Weights of a small GPT-style language model, trained from scratch on English Wikipedia: 541M tokens.
MLP neurons of a small language model. Each row is named by its layer, matrix (up: input weights; down: output weights) and neuron, and shows model dimensions 96-191. Each number is 128 + 32 x the weight over its row's rms, rounded and kept within 0 to 255.
After each neuron's rows, "fires before" lists the tokens most often just after its 100 highest values on Wikipedia text that the model never trained on. A number after a token or word is its count.

L3.up742 [ 71 119 128  84 102  68 131 104 104 129 109 151 149 114  92 127 161 101 125 106 189  63  85 112 135 174 148 128 187 108 118 159 112 138 126 187 115  89 199 137 113 118  81  68 172 165 133 184 121 180 118 132 100 132 135 104 121 103  94 135 134 143 163 122 122 121 193 100 107 135 146  93  57 151 172 103 104 143  83 152 127  96  96 136 121 115 156  98 117 145 116 126 193 136 156 125]
L3.down742 [ 85  79  99 108 165  99 145 102 141  69 146 118  98 150 154  77 171 137 157 104 127 105  79 104 115 142 120 101 144 158 121 136 114 171 165 153 129 153  70 125 163  88  90 102 127 141 179 174  95 137 182 114 154  62 195 148 133 123 150 116 103 153 164 112 109 204 140 158  98 148  99  78 102  99 158 145 185 134 183 135 156  73  83  92 131 127 146 148  84 142  89  86 139 102  84 141]
fires before: "ren" 18, "v" 17, " (" 5, " of" 5, " I" 4, "n" 4

L7.up818 [129 134  99 169 142 141  87 105 185 128  98 165 117 180  75 152 132 158 118 144 101 107  75  97 142 176 144  89  95  74 141 159 153 196 109 133  83  66 185 145 115 147 151 111  91 124 162 136  98 113 104 128 155 110 115 122 122 159 127 144 162 147 143 138 141 101  88 133 159 149  85 115 183 164 143 129  91 101  73  49 159  91  80 124 138 102  89 108 109 101 137 110 117 145 152 146]
L7.down818 [174 197  89 190 174 169 143 117 134 117 150 151 129 100 161 145  76  73 136 142 123  78 161 139 138 101  85 192 124 127 142 159  79  82 186 127 193 136 124 135 145  79 110 169  82  80 181 164 116 116  89  95 141 131 131 174 128 120 118 158  85 151 151 143 132  93  81 111 120  95  92  74 110 200 156 132 135 143 162  81 124 105  87  84 153 140 163 108 132  92  93  99  90 150 162  95]
fires before: "7" 11, "8" 11, "5" 10, "ol" 9, "6" 8, "3" 7

L12.up532 [113 107 180 118 151 125 105 150 141 127 149 112 129 137 135 138 162 199 121 150 161 119 130 181 124 132 158 108  96 138 106  78 112  95 153 131 125 112 165 117 153 145  79 121 159 174 125 152 144  71 117 137  74 143 154 164 111 114 118 119 149 120 142 191 125  97 157  75  97 117   9 108 120 110 109 136 182 151 165 178 188 193 188 100 102  82 168 139  89 110  78 130 140 109 105 103]
L12.down532 [131  73 166 119 122 108 117 142 124 105  98 142 127 118 119 142 124 122 155 138 178 108 134 107 119 121  84 138 108 129 127  97 106 145 132  90  91 117 110 124 152 164 113 134 159  68 125 110  97 112 173  87 124 137 182 143 207 211 136  88 131 177 104 125 160 135 133 116 113  74 163 109 110 128 126  61 150 133 111 111 138 176 141 125 129 119 163 154 147 119 135 150  76 111 131 165]
fires before: "ed" 21, "ame" 18, "o" 4, "ated" 4, "on" 4, "art" 4

L11.up264 [132 131 166 103 143 138 123 162 138 142 145  94 165 143  93 134  88 101 133 148 117 120  93 112  86  13 156 157 173  88 138 169 124  77 167 136 167 153 133 118 111 110 115 132 156 138  93  97 139 125 140 145 142 141 126 148 140  98 150  99 183  92 127  56  63 161 123 170 115 106 145 151 136 151 166 122 101  66  75 145 134 185 100 165 146 115 172 129 124 117  79 104 138 148 167 101]
L11.down264 [106  82 137 107 110 115 140  95 162 141 140  98  95  74 141 134 138 126 130 155 131  93  50  70  71 115 153 104 124 163 130 116 152 110  89  96  81 161  96 139  63 196 158  83 144 175 148  74  77 122  95 130 140  84 138  96 109 124 112  97 181 172 136 125 189 139 163 110 114 218 130 103 174 133  43 126 161 175 133 101  98 106 153 141 141 168 174 112  82 177 171 166 138 130 111 112]
fires before: "s" 23, "-" 23, ")" 5, "–" 4

L5.up276 [140 158 104 120  87 114 141  70 131  83 135 110 162  77 154  97 106 104 147 126 157 123 121 139 113 104 145  98 163 162 108 178  99 162  98 144  41  79 114 176 111 142 117  80 122 167 126 101 105 121 118 122 127 131  91 165 127 174 154  81 105  79  89 116 109 185 126 127 119 139 128 155  88  66  95 176 138 105 135 138  93  97 103 136 129 137 168 125 136 102  80 153  86 149 141 157]
L5.down276 [100  85 134 104 187 160 130 159 153 118 168  65 133 125 110 117  85 101 144  91 154 149 144 101 160 139 149 120 173 175  86 154 124 161 187 106  88  92  76  90 190 175 131 148 159 111 151 123 122 118  54 208 111 111 164 146  69  95  86 102 155 169 103 141 138 118 103  85 112 142 120  99 177 106  80 146 137 136 126 106 105 168  88 130 103 103 131 124 132 116 113 118 110  75 179 117]
fires before: "il" 30, "id" 6, "in" 5, "rib" 5, " |" 4, "ing" 4

L2.up1 [157 100 179 107 199 141 100 169 105 170 138 173  85 119 144 142 128 142  85  77 138 103 150 104 141  95 133 108 169 124  88 139 171  93 137 135 170 112 107  88 156 126 202 168 104 133 108 126 106 119  84 202  87 132 202 155 134 108 144 106 148 204 162 194 138 108 120 104 139 138 219  92  84  66 101  86  98  75  83 160 140 155 141 150 106 138 110  71 104 213 140 120 143  86 108 166]
L2.down1 [156 157 182 102 115 129 186 156  64 154 119  93  99  83  85 119 157 158 107 133  98 161 125 116 163 131 184 104 111 111 168 108  68 129  94 154 171 137 189 125 125  89 157 182 140 170 147  97 129 134  88 103 141 119 166 195 156 105 104 130 118  79 124 140  54 135 119 128 162 138  77  59 126  40 142 119 188 136 146 174  86 123 123  79 150 109 141  94 177 103 152 117  61  92 133 166]
fires before: "ad" 21, "ss" 19, "w" 9, "wn" 8, "at" 6

L5.up191 [ 69 165 107 129 167 111  93 151 162 125 181 190 123  48  86 148 140  63  69 128  72 151  86 100  92  86 116 132 127 108  96 166 135 178 140 128 103 158 141 120 142 101 166 138 153 113 143 105 101 134  95 116 108 132 116 180 123 169 166 133 116  85 147 132 111 165 144 151 116 156 154 155 156 119  98 122 100  88 144 138 140 140 132 141 209 109 107 151 129 124 116 109 147 119 101 174]
L5.down191 [135 126 128 179 184 106 139 106 145 155  74 134 106 127 154 143 182 172 143 148 137  78 119 166 108 118 109 119 131 116 144  97 183 127 143 145 154 115 140 161 180 159 114 137 143 128 135 150  81  82 109 102 111 197 114 140 108  46 149 121 136 136  88 109 116 124  96 102 103  98 183 141  72 128 143 159 134  94 122 219 111 106 169 113  79 109 108  80  53 143 137 213 133 168 118 150]
fires before: " |" 25, ":" 13, "al" 10, "==" 9, " A" 5

L3.up716 [168  95 150 224 117 135 143 139 143 117 118 168 176 125  78 186 116 151 130 175 165 114 177 158 110 121 132 199 131 107 148 155 142 123 119  72 141 135 115 179 121  98 123 130 106 127 180 118 110  91 129 111 154 169 182 152 121 199 183 130 163 188 110 117 123 110 157 117 123 179 130 154  95  91 138 126  94 129 144 104 186 107 120  80  85 132 129 136 129 143 110 124 135 110 101  93]
L3.down716 [148  94 100 132 109 116 149 106 235 101 134 144  91 161 133 153  72 137 141 176 120 130 157 162 127 118 102 117 126 125 113 168  96 127  84 121 180 177 155 131  87 117 171 147 140 147 117  89 142  99 158 171  79 154 114 136  82 156 180 140 149 158 108 130 142 115 102  93  95 125 143 187 123 143 146 134 136  95 120 150 125 116  89  92  38  83 128 132 139 149 147 113 115  88 180 160]
fires before: "ision" 19, "ile" 15, "==" 5, "ite" 5, "ity" 5, "ist" 5

L12.up693 [139  92 156 120  93 151 120 154  70 137 144 117 118 113 134 105 202 104  88  94 142 157  88 101 138  91 124 144  97 164 173 112 158 136 147 119 169 140 178  94 134 192  43  93 154 104 120 177 129 134 113 105 125 151  73 140 129 131 129 105 143 109  13  61 118 143 108 140  86 145 132 116 138 157 154 132 128 162  74 126 136 108 100  84 155 123  84 184 221 142 130  84 203 135 111 153]
L12.down693 [137 145 134 119  61 133 125 137 131 112 131 132 111 178 111 176 156 127 164  61 116 196 136  73 175  97 149  80 157 151 187  76 112 177 146  91 151 123  84 129 118 138 135  88 145 117  90 103 208 119  92 144 111  62 120  70 111 132 137 154 180 176 146 121 148 143 176 164 147 139 118 132  99 138 113 103 122 166 115  78 130 159 120 149 123 124 150 158 132 162 162 177 159 124 122  58]
fires before: "–" 39, "oot" 7, "ud" 5

L5.up358 [123 152 111 135 138 139  93  75 122 109 181 135  85 137  87 128  98 100  96  65 187 161 128  84 146 144  56 137 103 187 130 131 133  89 139 114  64 151 133 110 131 210  91 174 128  98 181 129 119 178 135  94 151 189 113 124 139  90 108 117 158 148 167 118 114 101 141 149 139 140 137 142 148 126  32 131 111 119 146 117 166 167 123  89 116 138 122 101 170  83 105 187 136 140  81 132]
L5.down358 [100  95  68 102 115 136  32 119 105 145 151 152  67 138 129 155 102 106 175 144 119 178 159 136 158  95  83  98 120 140 138 170 160  94 148  63 171 157 113 119 127 125 104 129 214  99 151 108 112 126 137  56 120 125 113 115 122 163 144 168 155 161  86 128 142 124 142 115 188 122 115 175 128 119  54 123 166 122 134  55 160  85 174 163 109 130 139 132 157  88 173 139 171  62 153 106]
fires before: "ed" 32, "ing" 10, " to" 7, "s" 6, " in" 5

L8.up878 [159 154 144  72 151 114 168 143 138  97 181 131 188 137  84  80 133 113 146 144 105 161 102 126 114  82  70 131 101 120 126 135 125  46 139 117  65  98 165 139 112 164  87 119 175 112 219 139  57 109 145  85 100 114 174 140 143 157 156 136 138 115 147 104 132 124 187 111  93 132 139 101 107 118  77 170 128 150 104 154 162 216 133 166 107 133 139 132 135  96 103 133 166 141 137 100]
L8.down878 [121 106 157  84 123 140 115 169 142 147 170 156  98  69 107 125  96  70 141  80 114 137 150  63 128  72 172  85 143 164 114 130 166 137 162  90 123 163 136 117 111 122  90 111 126 111 121 123 125  66  98 164 105 113 116 114 147 130 129 106 137 151 137  48 132 189 149 136 112  85 182 167 155  87 155  91 114 158 124  61 133 147 140  83 165  75 114 139 108 105 139  88 138 121 111 152]
fires before: "es" 19, "ed" 16, "il" 9, "ing" 7, " |" 6

L2.up108 [190  98 146 104 152 169 156 112 151 183 144 159 135 186  83 110 134 102  46 145  99 130 127  75 136 113 155 160 131  95 124 132 161 168  61 145 104 118 103 157 121 108  92 131 190  56 150 127  99 129  78  44 121  98 127 106 174  76 132 137  96 169 149  71 116 117 175 127 181 142 139 131 183 124 152 109 148 121  86 129 137 134 131  99 143 152 136 142  83 127 137 124 105  90 114  85]
L2.down108 [106  68  92 135 128 154 162 110 188 112 167 151 166 173 113 132 126 142 133 129 111 138 110  90 196 165 149 151 108 118 131 171 106 231 135 119 155  97  93 128 112 130  98 130 124  65 161 137 113  80  55  86 134 178 127  56 126 154 151 160  80 153 148 104 166  53 146  97 180  88  82 110 185 138 186 106 150 125  74  92 133 145 129 104 166 139 139 118  90 151 152 140  97 102 132  65]
fires before: "ated" 17, "al" 14, "ian" 6, "p" 5, "ations" 5, " of" 5

L12.up192 [181 137 148 111 135 129  66 146  88 119 119 134 119 175 198 121 151  94 119 123 150 114 109 164 119 127 186 118 122  97 121 124  81 118  65 115 136  61 173  99 120 155  27 100 183 152 116 162 149 135 112 128 113 147  71 109  47 163  97 106 118 155 164 144 156 101 170 110 148 125  42 124 129  98  99 151 192 150 160 142 146 137 185  94 118 153 164 165 103  89 128 177 130 114 140  95]
L12.down192 [132 148 113 115  83 140 132 170 168 153 149 111 166 133 156 105 156 119 188 105 148 147 133 131 176 102  94 140 164  96 152 107 162 183 171 130 129 127  85 141 149 156 208 118  81 106  99 144 162  95  84 137 146  71 103 127 165 163  96 117 129 155 125 157  52  94  89 120 161  86 137  63 140 181 102  58 139 154 116 114 151 162 123 144 117 152 163  89 159 130 184  86 107 113  91 146]
fires before: "ed" 27, "ame" 20, "ar" 4, "ce" 4

L6.up490 [ 95 190 156 114 160 121  60 162  86  96 169 180  91 120 116 198 121 145 141 114 138 149 157  88 172 164 158 129  94 126  99  76 141 116 108  99 175 137 144 189 122 139 113 155 123 133 191 130 173 151 113 139 124 150 104 123 132 105 158  98 130 178 133 145  87  55 117 141 145 113 116  91 114 148  97 130 117 137 103 162 155 170 110 109 105 110 160 112  97  90 140  43 179 135 119  59]
L6.down490 [117 140 152 104 134 123 153 183  90  71  95 125 187 116 149 140  98 137 131 116 171 122 108 124 160 153 136 121 181 112 121 115 125 128 138 107 153 148 168 109 105  99 148 160  98 191  97 105 151 180 101 121 143 124  95  91  94 148 127 133  85 101 135 108  89 161  92  98 138 135 101  81 142 133 112  84 134 120 157 137 119 167  86 104 146 116 149 165 151 186 185 114 171 139 173  72]
fires before: " " 34, " |" 12, "02" 8, "ear" 7, "ul" 4

L5.up870 [107 141 169 150 141  99 138  57 187  95 199 136  84 134 127  89 158 105 142 129 175 105 104 136 134 120 176 131 102 142 155 127 167 131 124  78 125 122 164 214 120 102 189  96 106 123 183  73 148 134 161 131 136 100 120 147  96 133 107 142  65 150 144  98  85 121 183 115 135 141 120 150  55  72  98 149  97 183 156 150 155 178  95 138 102  98 197 114  88 131 141 125 159 171 156  70]
L5.down870 [109 133 135 118 130 183 164 147  84 117  94 198 189 134 147 103  85 109 102  80  83 198 149 110 117 120  94 139 182 156 102 110  98 146 111 121  80 101 131  77 125 134  70 178 126 136 119 159 184 110  79 158 145 170  79 104  88 112 149 131 135 114  84 111 144 209 105  95  60  97 129 137 147 181 124 126 100  93 100  27  80 114 106 116 170 159  99 139 166  94 122 131  79  68 133 197]
fires before: " |" 37, "ory" 8, ";" 8

L2.up842 [174 152 127  79 141 110 163  82 156 164 184 167  78 149 171 155 119 130 134 160 139 125  95  56 126 109 173 138 177  93  97 153 138 116 112 132  92 161 120 159 120 138 122 138  69 150 161 127 146 160 146 150 133 112  69 178 114 124 158 119 132  91 139 116 194  99 111 123 110 134  85 162 100 152  53  72 171  79 135 108 143 111  27 121  98 145 111  98  90  62  88 183 127 130 116 110]
L2.down842 [180 134 102 128  91 105 146 120 137 182 149 150  86 145 169 148 147 122 151 192 104 172  88 160 102 134 123 162  81 132  93 129 141 106 108 146 129 188 110 155  79 141 110 130 130 138  92 120 189 137 117 104 102 110 124 164 174  57 193 119 136  58 134 136 173 169  82 152 154 174 143 165  98 108 149 111  76 113 133  99 113 147 100 106 137 130 131  56  76  39 124  93 181 111 123 145]
fires before: "7" 13, "3" 13, "4" 11, "5" 10, "6" 9, "2" 7

L12.up704 [134  99 101 103 196 107  81 124 130 135 121 137 105 148 145 128 134 168 164 154 171 126 166 131  91  46 103 128 116 108 113 143 130 128 152 131 119  88  59 155 144 137 128 100 108 149 159  98 114 148 140 141 125  95 185 102 179 157  95 149 117 138 147  74 139  80  94 140 114  96 123  99 141  85 175 130 107  43 126  70 136 175 115  89 151  82 120  95  81 182 127  90 110 163 136 136]
L12.down704 [111 133 105 156  74 117 183 140 136 156 107 198 124 130 134  88 136  97 146 105 162 119  96 187 119 211  43 164 125 152 129 172 155 109 115  96 121 140 151 119  98 109 139  57 144 119  71 164 143 137  96  96 166 153 125 137 153 140 120 124 128 137 108 101 108 160 148 124 134 123 113  67 139 135  61 150 154 124 117  87 136 176  70 101  61 131 135 158 167  81 153 157 206 163 139 113]
fires before: "ed" 33, "es" 9, "ing" 8, "e" 8, "ied" 4

L3.up914 [112  74 114 139 143 176 145 128 134 141 107 177 156 175 144 101 126  88 164  88 151 137 107 158 154 163 107 215 154  71  97 142 140 101 136  68 111 186 184 148 125 111 154 108 104  91 182 163 131 136  92 127  84 195 133 174 152 175 107  67 187  97 193 149 185  68 118 156 163  84  97 160 152 180 114  98  89 113 107 139 132 164 149 157 186 141  99 139 136 157 128 140  66 140 125 117]
L3.down914 [173  60  86  83 155 169 127 104  88 118 156 145 146 124 136 105 111 138 138  91 157 144 139 169 126  77  77 175 156 117  86 148 132  94 102  62 154 103 143 115 116 132 203 118  49 153 160 142  80 159  81  97 146 173 123 152 132 157 115 134 144  61 135  78 184  70  97 148 171 110 109 138 128 118  96 200 171  93  91 142 148  94 161 108 180  52 122 122 111 106 122 115  99 100 182 190]
fires before: "\n" 55, "\n\n" 39

L6.up916 [137 158 146 111 124  91 132 141 114 172 198 133 121 132 157 163 123  81 130 179 152 106  99  81 127 133 193 150 120  87 125 151  94 127 109 116 112  51  98  80 128 105 110 143 133  75 122 151 102 136 139 112 124 126 136 140 204 155 112 183 129 113 135  88 148 135 151 150 162 101 212 118 127 138 101 161 111 130  89 174 115 173 114 184 114  92 121 172 112  83 176 119 160  98 118 106]
L6.down916 [124 129  86 136 176 136 175 102  85 148 158 142 128 193 144 134  97 164 177 167  93 137 119 182 163 107 119 131 119 141  62 206 148 193  88 124  88  55 115 154 141 123 121 153 123 145 148  84 165 104 130 127 127 153  76 102 107 141 169 122 111 135 102 102 163  92 129 134 109 107 180 100  61  88  59  91 118 112 121 161  88 118 161  95 107 144 111 159  90 132 158 145 130  95 112 141]
fires before: "ing" 22, "al" 13, "ey" 7, "ound" 6, "a" 4, "==" 4

L2.up975 [161 127  95 138 128 141 152 151  97 166  74 146 181 117 220 149 184 154 117 110 102 153  75 116 152 122 144  99 124 122  88 179  42 137 104 141  93 124 180 157 119 149 155 140 131  98 111 138 149 133 173  64 128 112  94 151 166 172 139 116 168 164 126 195 212 115 160 127 131 115 132 123  78 220 115 128 136 169 126  88 121  76 126 110 147 138 128 141 121 113  63  98  57 117 136 177]
L2.down975 [135 105  97 167 104 121 201 126 165 137 103 144 122  81 103  98 131 120 126 155 124 101 144 196 101 147  66  88 106  90  90 163 182  82 143 130 158 128 122 202  91 131 159 150 127 130 122 133 115 128 205  79 135 151  95  83 128  96 100 134 131 141 134 179 140 147 103 148 109 126 165 150  99 120 147 141 117 146 183  85 109 116 159  81 104  60 141 169 174  75 144  37 116 125  75 106]
fires before: "\n" 58, "\n\n" 27, " the" 5

L3.up467 [169 111 124 176 139 138 118 155  85 117 108 155 178 106 109 115  63 129 138 130 187 132 134 109 141 137 105 175  94 144  96  86  77 132 124 194 127  85 108  64 100 129 136 127 100  69 156 140  92 144  86 112 131 114 137 123 165 133 187 187 172 103 161 185 111 146 163 123  84 140 178 135  96  69 166 144 129 170 147 192 183 119  92 123 175 141  74 131 134  86 171 138  73 116 144 122]
L3.down467 [125 144 128 104  83 177 162 146 164 127 126 135 148 123 152 157 106 116 111 114 186 103 120 155 134 144 190 184 123 164  52  89 147 161 129 117 191 151  98  91 106 124 138  94 170 160 166 107 118 199 125 114  84 114 102  94 186 145 181 130 166 131 156 143 109 167 179 139  94 170 129 139 121  86 118 130 131 159 102 160 218 100  97 120 164  66 138 151 185  85 172 159 122 102 179 158]
fires before: "ile" 18, "ite" 14, " /" 11, "4" 8, "it" 7, "is" 6

L11.up656 [ 95 111 150 102  96 112 138  66 158  96  78 141 188 159 102 144 117 100 144  48 103 144 139 150 128 145 116 120 143 126 116  96 103 101 151  73 122 125 218 159 136  96 109  78 123 122 176 110 112  95 154 116 122 159  89 127 144  61 134  88 116  87 150 116 137 110 102 112 112 153 125 118 174 156 135 140 127 129 123 130 137 126 137 161 166  98 184  83  88 138  95 138 185 177 174 157]
L11.down656 [108 114 121 140 125 100  69  96 135 155 125 137 106 133 130 172  91  88  92 161 173 174 144 156 116 123  93 133 102 139 126 111 145 137  80 113 207 139  54 163 194 128  99 143 205 174 150 113  71  64  78  99  93 124 169 141 108  58 160 142 123 134 150 123 168 182 194 135 120  95 119 156 158 124 156 108 200  85 166 140  80 145 139 130 152 142 124 123 155 117 136 161  73 114  51 134]
fires before: " " 27, "t" 9, "end" 8, "n" 5, "v" 4

L8.up272 [124 131 136 103 135 104 179 122 151 135 119 113 149 177 132 155 128 115 157 179 106 164 125 107 163 102 146 141  95 103  66 101 105 178 105 142  87 113 131 103 108 117 160 147 105  92 123 138 119 154  78 122 161  99 113 163 180 166  95 168 124 108 133 164 104 146 152 148 144 109 140 147 153 148 139  88 148 122 105 151 157 171 143  92 182 131 167 119 170 125 108 238  91 155 163 162]
L8.down272 [173 158 159  74 108 118 160 122 117 123 202 155 136 141  99  95  71 138 120 169 124 143 113  92 115 221  66 124 118  81 137 158 168 120 139  94 139  91 131  90 105  86  45 139  98 119 105 102 166 143 114 110 133 117 189 168 134 124 186 129 162  85 100 139 148 145 102 104 186 171 128 127  85 137 102 130 168  86 153 163 111 126  69 125 114 155 121 165 149 122  87 114 152  96  56 111]
fires before: "4" 11, "1" 10, "5" 8, "2" 7, "8" 7, "7" 7

L11.up28 [138  90  93  54 123  85  61 114 117 122 187 121  64 144 182 157 149 159 121  98 130 105 127  63 164 103 128 113  82  91 193 121 144 102 163 137 150  66  39  71 154 126 161  68 153 146 105 145 123 111  90 204 112 157 133 130 162 155 112 132 146 146 133 154 110 131 146 122 157 110 140 110 126 146  45 117 139 151 147 129 135 126 136 139 108  76 195 198 110 128 121  91 147 120 138 134]
L11.down28 [116 173 131  98 161 208 155 136 162 120 130 134 182 112 109 117 118 118 135 120  74 142 106  96 127  96 159 117 103 153 161 143 102 142 138 120 107 122 120 106 157 195 139 136 196 145 102 118 126 169 101 110 139 125  69 113 146 149 138 143 168 138 146 130 122 106  87  99 111 167  88  89 143 153  66 111 134 120 161 107  94 181  95 157 107 116 200 128 160 131 153 129 126 127 111 171]
fires before: "ent" 27, "ed" 11, "ing" 8, "ence" 7, "u" 6, "ated" 4

L12.up1009 [128  88  98 106 135 131  95  55 172  92 137 115 155 162 116  81 160 133 172 134  95 146  75 207 149 148 127 132 130 141 107 158 137 129  50 127 114 113 168 143 147 140 104 116  76 146  96  88 115 117 143  85 158  92 177 156 130 153 152 117 164  80 101 160  97 101  77 135 115 198 125 136 139 135 113 122 121  93 150 129 175 106 142  88 205 153  77 143 105 126 123 123  90 118 100 131]
L12.down1009 [105 167 145 134 130 145 200 140 155 150 136  83  60 106 153 141 158 140 115 168 101 121 112  83 103 124  92 105 165 124 183 135 138 153 160 191 178 144 176 120 158 105 159 165  81 161 142 140  74 109  73 153  93 126 112  99  69 145 108 103 112 119 112 115 112  85  83 160 119 149 156 144 143 121 146 100 145 132 139  48  94 171 126 128 117 150 113  57 150 139 170 127 138  93 141 155]
fires before: "|" 35, "w" 5, "it" 5, "l" 5

L3.up739 [132 118  82 101 112 105  98 153 112 173 147 171 112 152 163 146 190  37 124 148 173 110 109 149 116  81 168 139  77 150 152 153 166 196 167 190 169 118 121 123 130  86 122 176 148  83 116  93  93  92 107 130 164 186 178 139 197  65 117 104  72 139 144 108 135  96 157  99 138 145 106 132 152 136 164  77 105 182 132 127  93 101  89 103 168 114 127 118 160 169  84  54 143 151 155 123]
L3.down739 [183 112  83 158 145 106 104 139  95  48 112 169 158 160 151  87 123  87 126 110 134 147 118 196 135  54 169  90  75 113 141 204 208 171 160 138 189 122  97 159  91 104 132 149 122 111 119  95  88 106 140 115 188 176 139 115 136  92  91 125 129 103 135 134 127 128 139  89 155 162 142 140 164 115  81  70 108 139 193 168 139  94 123 127 132  79 135  97 112 153  89  66 130 123 154 101]
fires before: "ation" 31, "al" 21, "ated" 19, "ian" 6, "ar" 5, "y" 5

L11.up443 [137 115 135 136 118 107 180 109  83 113 101 132 160 128 108 116 162 143  81  91 122 115 120 134 150  93 132  50 139 173 105  89 109  97  87 136 170  88  85 104 105 149 145 110  98 141 134  69  77 147 146 105 138 105 129 126 129 134 154  75 137 191 207 136 171 142 131 154 120  82 184 150  76 162 134 108 123 136 213 136 164  55 124 137 140  64 135 189 188 116 102 106 156 145  96 181]
L11.down443 [ 92 143  90 137  68 113 110 133 177 153 160 138  99 184 108 107  99 133 124 147 125 149 116 133 143 161 142 197 101 100  92 129 135 102 134  99 164  81 122 173 172 144 187 110 116 103 104 109 135 123 134 135 102 173 112  82 140  79 108 151 160  90 145 124 117 139  90 128 129  99 114 140 135 119 168 148 141 122 121 143 125 146 124  89 134 124 136 113 131 122 128  88 149  67 139 176]
fires before: " " 30, " the" 10, " May" 7, " January" 6, " April" 6

L8.up131 [137 106 183 170 106 164 100 112 105 107 131 145 100 109  98 115 164 164 148 132  88 170 100  48 182 138  84 168  94 113 118 176 117 158 123 133  90 126 119 182 133 143  87 111 163 135 145 101  88 137 127 138 105 134  67 115 166 160 150 153 155 125 154 104 114 105 165  95 128  58 131 144 145 186 159 205 130 138 113  67 164 132 116 119  60 119 142 133 196  70 155 113  97 110 135 145]
L8.down131 [105 151 122 145  82 140  77 134 101 107 152  90 184  96 147 148  68 103  92 170 114 146 128 110 145 129 109 127 201  90 160 115 122 102 155  93 173 144 125  85 135 144 152  92 119 109  99 137  79  77 122 103 136  94 177  96 132 204  76 121 153 142 102 204 114 173 176 102 123 180 126 115 163 111 108 117 142  53 135 139  78 168 157 140  82 138 135 133  62 132 140 113 139  82 139  88]
fires before: " |" 40, "–" 7, "," 7, " that" 4, " the" 4

L7.up675 [194  64  82 125  70 118 130 206 140 158 130 125 109 155  98 124 195 100 115 150 130 174  76 139 115  83 100 138 134 155 109  99 136 112  81 146 150 154 162 129 156 142 184 130  96  73 132 126 111 164 169  84 115 112  95 139 127 125 137 105 159 110  94 157 167  76 152  88  93  94 138  87 103 116 151 150 164 118  74 138 122 138 183 128 143 178 124  95 135 108 154 108 170 133 114 111]
L7.down675 [109 157 104  97 125  71 180  77 101 100 140 132 124 133  54 162 145 155 111 110 140 112 159 161  80 142 121 181 135 115 186 168 119 179 126 121 118 118 149 161 118 117  80 142  63 122 143 141 167 131 110 161 170  77 142 166 133 119 130 199 125 105 155 108  41 145 125 134  83 134  95 157 164  24 129 130 172 130 132 136  99 141 111 115 173 127 214 117  63 189  62 103  93 105 165 162]
fires before: "\n" 40, "\n\n" 16

L7.up314 [124 114 121 143  99 105 125 164 135 134 177 156  84 105  78 133 171 145 105 121  93  89  99 113  62 189 118  97 107 109 107 123 168 124 126 162 153 110  86 117 135 161  86 159  96 173 152 169  89 149 116 145 169 153 143 171 141 237 173 183 180 109 149 154 111 123 122  82 163 112 165 120 152 138 188 128  36  85 129 106  89  88 128 118 124 100 130 120  64 221 159 119  96 133 161 153]
L7.down314 [119 138 127 136 132  45 139 134 103 203 164 107 152  91  95 121  91 174 139 183 151 126 147 192 103 188 167 137 139 132 148  84 146 173 146 150 169 121 111 118 156 136 114 156  96  87  98  81 147 128 149 198 119 126 115 127 119 158 156  60  86  82  83 122 105 111  56 119 151  97 138  93 168 153 139 148 102 111 157 106 132  79 120 177 107  97 120 117 105  93 176 162 146 136 146 132]
fires before: "ad" 24, "le" 12, "c" 11, "w" 6, "les" 5

L12.up994 [142 104  94 138  83 123  87 124 155 140 109 156  63 140  96 103 161 127 159  73 140 133 114 161 130 165  44 153  99 110 121 101  78 123 123 120  60 145  57  90 180 191 101 160 122 132 125  94 149 156 139 113 108 214 153 132 117 136 132 101 123 133 149 162 173 121 164 115  71 107 100 125 108 161  89 164 100 156 152 154 107 147  70 136 121 126 128 139 158  72  79 128 115  97 144 184]
L12.down994 [ 82 142 166  91 120 169 155 114  84 115 109  90 153 129 132 115 150 121 173  72 116 105 115  48 123 145 176 117 142 142 104  94 172 190 123 118  58 129 156 165  58 122 129  95 151  77 129 110 103 108  90  97 141 109 172 125  64 155 122 118 111 128 129 169 175 113 164 114 135 111 168 162  98 116 112 108 129 148  96 104 198 138 104  97 138 150 142  85 101 129 191 133 153 136 122  92]
fires before: "s" 31, "ed" 14, "\n" 9, "ost" 5

L2.up582 [103 133 139 108 122 112 174  68 116 125 136  90 144 126 128 186  76 123 143 109 168 147 127 142  48 108  99 164 121 183 141 126  94  94  64 173 110 172 171 141 147 160 117 104  97  91 118 123  98 151 112 132 144 140 176 150 131 180 113 164 129 118  95 143  99 121  99 144  82 116 147  96 156  92 143 138 133 156 114  94 137 129 146 103  91 221  99 113 114 107 168  75 122 182  96 163]
L2.down582 [104  89  82 170 113 115  90 122 150 183  81  76 130 146 111  83 107 129  98 127 122 158 107 172  95 106  76 122 170 173  71 155 163 133 103 154  62  83 161  58 166 186  81  97 137 101 110 104 117 120  97 141 125 168 164 120 120  88 163 149 139 143 116 108 127  63  78 115 144 145 175 117 159  81 112 217 117 146 196 149  97 132 132  89 118 120  81 114 141  67 164 162  85 162 120 154]
fires before: "t" 15, "ri" 13, "s" 9, "ot" 8, "m" 6